python train.py --d_model=512 --n_kv_head=4 --norm_eps=1e-05 --qk_norm=false --attn_scale=0.125 --tie_embeddings=true --init_out_by_depth=true --optimizer="cautious_adamw" --decay_fraction=0.879 --batch_tokens=262144 --doc_mask=true
MLP neurons of a small language model. Each row is named by its layer, matrix (gate and up: input weights) and neuron, and shows model dimensions 416-511. Each number is 128 + 24 x the weight over its row's rms, rounded and kept within 0 to 255. Numbers have three digits each. A neuron's up and down rows have the sign that makes its largest values positive.
Before each neuron's rows, "fires after" lists the tokens most often just before its 100 highest values on Wikipedia text that the model never trained on.

fires after: "|", " |", "−", ":", " −", " ("
L13.gate1174:104114178127149124134180087098110142123125102125134126093133090152134124133113117079100120090066133130127106097145115112171107199149117174111161103152170100109109112149158174106163126120079131140129130127163146103144129128130171084169152107110157105132111140148130132160143142131099156132
L13.up1174:129110154127118165152148096144073150145130104126173153142174101096144139168110105131138121102095141151152110097135124122189121151110096139114157114144114110126149145149169143122142129126097128177139137127142099099154160141095087125126145117162148141109127132136163139139143133113142085086

fires after: "|", "-", " San"
L4.gate903:132103142119143138162103127101156104118147117091145166126134137136165155131119080109099131130091094145094124161112151090151128140132130155145136137109134155126156147155161153150123157169152127134129108184153158161097094095157122172147129096116123161140171095155123178137110081151102109141
L4.up903:094102170122128150131141122112164114129097109154144167144162135105145115121125157168143172118172107129107148135146141157110174132098151165124101153120144101139160138159132120114148112170143116117108097100092121114147117093135143139121160109167095147134121073126153107180149138091115115134

fires after: "|", "W", "-", " Total"
L7.gate90:090086114117128126115108162096134180152128113104123067157152163102145143142115125139133121142164132137118135137158153166133134175074097154130137087132111172112128125115124136147133086141167101151127119146189090102119104134134194138103118128095113155109161094095143145106151124092119099153
L7.up90:099106099156115144137130098113167112128111166109137097145156121116139150131095142139162124123138133088126136155113122105121173144118123116136125144159153143161152147113174135117094131111114124131104105129161136088146142149147112112146160116154142140067143102097134142111135139100116176116

fires after: " |", "|", "=", ")"
L4.gate440:146076125130083125181096092116138146185113125177110114141131140150124164145085177168098135102165113139133107149149138158110139106091145153120173150111154090132103112112115099202126146129154143119119128146143131124112111144117162112149142134147098123119142090107159078161154151071113135093
L4.up440:149105120147135118111119136157168088122116162164153145130132121112147132129103093177153138118113126115148126155139119105159148133128117156130162137137144114131113178132103168135134137159144154136142082143126170149090124165145097109132118161150134180126084140124179156170117138103172157127

fires after: "–", "19", " to", " –"
L7.gate31:159102110110116138156130126085137126090118165072141083103152100069109153121105126151125128144109134135126170118122128126123099122149156124137134124128123155133113132123131127174144148148139145147149156157144154131108132151145122157102152130169175116137119171125112141134120078112103112142
L7.up31:100083147133120074151136154130095125181133130119139125151162104151135123149084135094136133145139131125130121096097130146126126136114131126133142138129125133089139096122117089116129111078103130122111139148119107133125144126110111129160097098135061118157173105141143142131166135102195113119

fires after: "\n\n"
L5.gate1245:135140187140146148092125147100123102171147129146161178108152127114160142103156122141123094103105116118119095131109130175142097128092155139125137106129091114126150157118145139161094130118109127164148091078110092126123094124102102099110154131129127122122142137141136119122160127116069119144
L5.up1245:121150101146114115118131115058130158156084157083099136111085136120104127111179107146109136135147120119145128138150122134142136132112133159123134116142120130144128190105151146117084073170168133140110134129148161068080137133053117104154133203098196102120156138149149118128120139107150087156

fires after: "\n\n"
L13.gate92:169146136117096126116114149121126104121129181148146135153109095120147086132129140100110136128166132104111136101124055104172140114129142119137152078095128121106166090136138134157120105141137163163125106137124144138147145124112134066084119083133079134164163107119131167154117114155164076131
L13.up92:112129115145172098104152173086094137110120163156138093147136093103162097125097107168149146137162109135133145122104141129118082132113128104093094125164103156115124138115113119137146161130126089148146159117100129106142141140170136095122133143119072141126157134171170127161144169148116158089

fires after: "|", " |"
L7.gate214:086147085142117112101134101124146158145138135131125142128122102141103108086136154094145115121122118145093159073119146119138150147147162085155121075108107153147135124079060130087156103132093137107188067121158107113166114142129109085110107147133141122140123143105147115087153106106133120138
L7.up214:141113170127137131095144119117124102172122082101111160123187129118125122121106058141185153136135129181151099117114147120141155158169149120077125126130138131133131117177123101142098121126149124147170128132107093101109095143158116117139112130147124158081109131128102097144133084106091125120

fires after: ";", " |", "–"
L13.gate809:134152145111112141089153112099114122132125126107138083090117110119156134121150140087144148169124168123093105140116129109151090176147103084150083143121127139168114109097170139141128133115136124108142132158097118092127141109136195116135127118112122131080141103133140137123120116132137112153
L13.up809:151119139111143091168165157141143166086102133126170106122141128121134109149072080096145074124140145152139120110104072180137106132131106139119152135126141086120148140114103103133110149145146107146078157116151114124089150132133165154152104133130157142114164103139164149144127161148130126104

fires after: "-", "|", "year"
L4.gate628:119144119170121121103133164117067116178097128162150078106156106129144111120123089130136142152136096121133125145118167135133169116080095106194117166121140105104102142105125133106141115131136171138117077104175110109123116146113123086171139145160107118135124113159138114143111147160134090125
L4.up628:123128119165176133105102106126146159082107108130125131143105146108092119145106086150116131133112124124104116097113101136157103150144108123135133109187149157169108156140120130159151073114152153128129109112118172129081150146152164108154135097128128118147108104078121157148130148123130122159

fires after: " |", "|"
L9.gate23:115127148094112143148138117091131132138126178096119099124149173168109094145165147089133144175119121086133100143125088134100137138100081106160112141169100117136100220103139136083125135125123114132110115144088129150165139150142145099136126160128101164101093118129134128111147131114137138120
L9.up23:134123138129115144120126132084135122156148119127155153144115130144103115118151127084110126127128132134142126102109108162112120148117153097129148099144156113133136147152158112131142130172171124094134117100142147098147143132183121059119108129171162171078114131142133121106121138150138119112

fires after: "-", "|"
L9.gate535:082163148098106101196129129091137090071126134112088121072178149143110120115142116152124116128134121129139134124151134100155124105146085128140083147124104090125090170142112123139130149139117122077181149146125105156150131100142107112120145130106139110113105104111126156104119159136125108160
L9.up535:131077163094144101105143115095122075131105116154150114134144134123130145134128098106119099150154106133113142103135125177148140123146166148143101127130155131119096102132150123134116123124136117137134128104136119148097112110097140131156146148105130107120138140137131099161146157143132143111

fires after: " the", "\n", "=", "|", "–"
L4.gate1072:131172109129129097138106184109102135130143122154134085174188158157113164149148159146110128117082109164095110114122112090146112107107074132148181143118103144128148110096149148131115165128099097137111090087136122095142147144138125128119099104136132135142135130122147132122105123150107141125
L4.up1072:115115115123146127141128114132123103152114066153123128132165162157134138151131173164094145130133126158071145116164054124116133126146134124136155123085116142119090134130144130158060128129121113143132137138111097147163113155131111138154168134103095162165126148150118090125124165117151099160

fires after: "'", "\n ", ")", "ax"
L4.gate1257:132121139131121090149120150097092155166102126145129133142101112101147107124121123124125139119151104098128117132112148110079169108094129139131123133162109072121164110144154113089146114145151124141183132098135141126125144136106097100102109080138098131111150126086129143154192131106156190146
L4.up1257:113133124156149110150137141127134091152129118146107110163161152148154105115173084113104146137171166128082090149161108146134137127109122057112152158176161116168109129149135115115154113157143077097090086139114127119142120104178142123083125159156075130125167117132170126150140117113129144108

fires after: "\n\n"
L13.gate662:093113160135157135172168064119124095139162198098152119162126117154143138081146155162138125141145108147129121076108138146120163144120114158146131114170099133108112177108176113171100149117146151171139090130094173154127121123129137108119147131132150144111127145090115144165146155125144180128
L13.up662:123168161094103098128156181078125107117093135131127126156119133147132135126153108170095158141087141126177075128127114124120137134102142120110140151120083140165092129140138121124135144176171144140138136144116091095134117155114125127098113141110102144125127132126126140165148157133166127184

fires after: "|", " |"
L13.gate384:102126192151104142116070131107134156137131153120098151142152135116146159181114138152112131140133127119118146100129134160107123139134156132050139109103150130118121115086110132076093095158114127142148133139132149133165115111080146106136119107135156100104137080165100131174137116100160105095
L13.up384:167129104115146122195112128112151090145139128118117149128132084152141117121126116153151129090151132113109097128152127106114118131118132126145125134140131122126131133127134120191137099112111158166099141163179157138096090132102148096151159127117124137095106098128132120121124130126129162161

fires after: "-", " |", "|", " of"
L13.gate380:098123142093153125106103125115100165119108133151083125175129164146180201161185173149121136097139125099121081130091117145122095143130154138142098136138096145134111121116160148134119123133150163165133099133121101148130141101099163148122171119120082091128117123092134150137131135150113155127
L13.up380:122130124111178124159139115101113150157088091133109101152152157147149176103127113125132128149148102140153092106146169165100116170136127145175144129178086083130148135129119143139138127172152096127106092123158096102124117133085142127157117116159122095180141160093167147140134096138111097118

fires after: "=", ",", " in", ".", " |"
L13.gate298:103143139181125105133104114124151105104144132106080120134116119129143147139115099118113167119134094109157181112146127097110162139103143168115126120082143143146107175106147158104183130107117101120148086117166119141143144105109090113066117115147077167133140138116124126153120129129146155116
L13.up298:130144107144164108128120104162124113150159107147118140165134121148139141123139095093105148188122158134147106128102141103148158153129192118130121128108112129146125132123138128164138145139102109180166168153136098140086083102136171115124146128132110134110124106100135182175145170125161112129

fires after: " |", ",", "|"
L5.gate824:118124168099100125108106151166147119135121138139186134140109160112169173090137102112113107133086098134151100121107138094091133163157106128130198118161165096180182136167149135081133155115164117145146124110103151135116149130119147114123124110127113150123079114115137156086109160191099128170
L5.up824:123144107110150144142130155122086080138142115132117111170129133114126183127132081124135120143130133119098120160103127089163133117112174131146170118111104211101125134134111132112160096155132100131142124137137139108124130124103117074098166121088095126173070091083163127145163138106159097147

fires after: " |", "|", ";", "G", ":", "–"
L7.gate870:135110173105094165137104171143179150143114102160156090140144119147152131138089125141128130135098122160140075163127107145091133123129106114161111101120111162131097091153126133102143171119117194127104143147133115171076118147112115129118117108176152092124142113085172134089095197092121119125
L7.up870:114127150104091109168135129134142148104129114112134129098094136094146094149129078160153099131140160149121103142133128132111063078144150151158179127120128178127128091147117106131093159141146145125145148118132120111128126108164148132125154148144112119107138134120137178141091137146141105079

fires after: "\n\n"
L13.gate47:107109104155109123158111143125136146111117172146116130158154111108111118111117132151112125113109122117127117159118080130186110190132182130129136125121132118101139113143140101131128167143092076119142141163112108104128132123108138114097125164157130110130161156077122125110129105088091078140
L13.up47:103109111131110134127202090099150145110088155107154137118107118170150104106100117096134115123176088153120129151108117086143134100163122137129120164160086139162108130121165107156145162119107112161107120117144115074072148132150138114114098178111130097119151110151138119152167108154105166122

fires after: "-", "|", " |"
L7.gate468:090158147123162092134128145105148154102119116120137177092106173106072118128130121122142085124137107108144085119115168154113133154125110165118111086119161118138133137151149160138130152109094173127167104142162126158094129143099107145090181136100132161139127146132113134137132120178104144140
L7.up468:160107111134094096149145121106115142154116133139130137150126091084149110120164173153125105099154147167157138161090102160126148108086177106125105090126150085149132120120151113120121143164157172157126096122138106141142103156099118149175160085127133108143120142126129099110148125123099182106

fires after: "\n\n", " According"
L7.gate373:092130150155113106147126107156130073120115114122133124143134128143123107115133142151124161103135096134148141161105087133167117105117102105159143113133113140105148167135105102138148134129115131156109110139146074134152156115150082141078089099145159173139138130121113108121112115148091157200
L7.up373:099127138167116110139139133106144103129109145163129118154101095162132152138093128148169160168131166117150145128080098114157136109104129102090124136171140146145093137122152079194100148187112151135129150121126137128104151121082127152133128122095120117143082122100163135133137178107109170131

fires after: " |", "=", "-", "|", ")", "'"
L4.gate596:122157101085123131144093132141128118162190156163146116117138083160120150133129161148095098125141154151130119132109132157114115148093105112141134106127169108129122082131081102090092131140132139161149118107146128109127196154119118158102153107102139180115115099131147094137130134117178161119
L4.up596:111097119145158144113111134180149135118141125123123120085132151167123117130102111142100141114105140161116110119105115128127128127107152107144100130162134131166121106100143117141092092115110127121137150123122151111103144155121131078134104141125116152090128160102104130146130119105116154138

fires after: "\n\n", " the"
L5.gate1246:087178115139112148125107175123135145175122105141156137144108116082125130123135124156132119169104073166114178158118091106160137156121141120082106136117099134138135107150109141126081100132118137148118116120125146096140141091104144141124118053202183085141124175122112152121125116149141133141
L5.up1246:127130100137143137140152125108151101092138159146135163136141111125182150164164132080189108137133088123147160131148107146150149113136109136138130155115123140137147111140108115134116146125152146105143059069100133097128134155081116181110087124165094148120163151143116114142155156144127174094

fires after: "\n\n"
L5.gate693:113128140156084137105136137111149132095126117129138092129140134123082150089138079120119121121149119144138132124133125145154141133123151125115117116167138140125116122154134131169154092135120152111114167152107145129126103113182137076088179116164080143121173145098082148097140132176090114177
L5.up693:139178122175129098111170171088153122153060161125117144143163123113108119088120121156131109128139133161167115100123132105143179133123117125167131151154140104134116066128111136151138140146099143102153120121148123112138122179137135116109121167155188159146162052138150110099118152167162110108

fires after: "=", "|", "–", "-", " St"
L5.gate250:141091101114128138166081131077105111105156128131131128114137132128102123132121139105132106144125137143124151106111128109127107141107104126110173124146120099100102125086106138088130078088137090159128138156119101147145149130082100132087116176127092140152122102115131111100137134136172131123
L5.up250:165116104137093145121115126129104159104075162114152116133130114161169125180122147099163168137136094117116108161148115105101162122076124111094126125109141114152120092116114098123139151120111108114130145108124105139135152107155150134157086143103140138140103115123110153133161125115085156145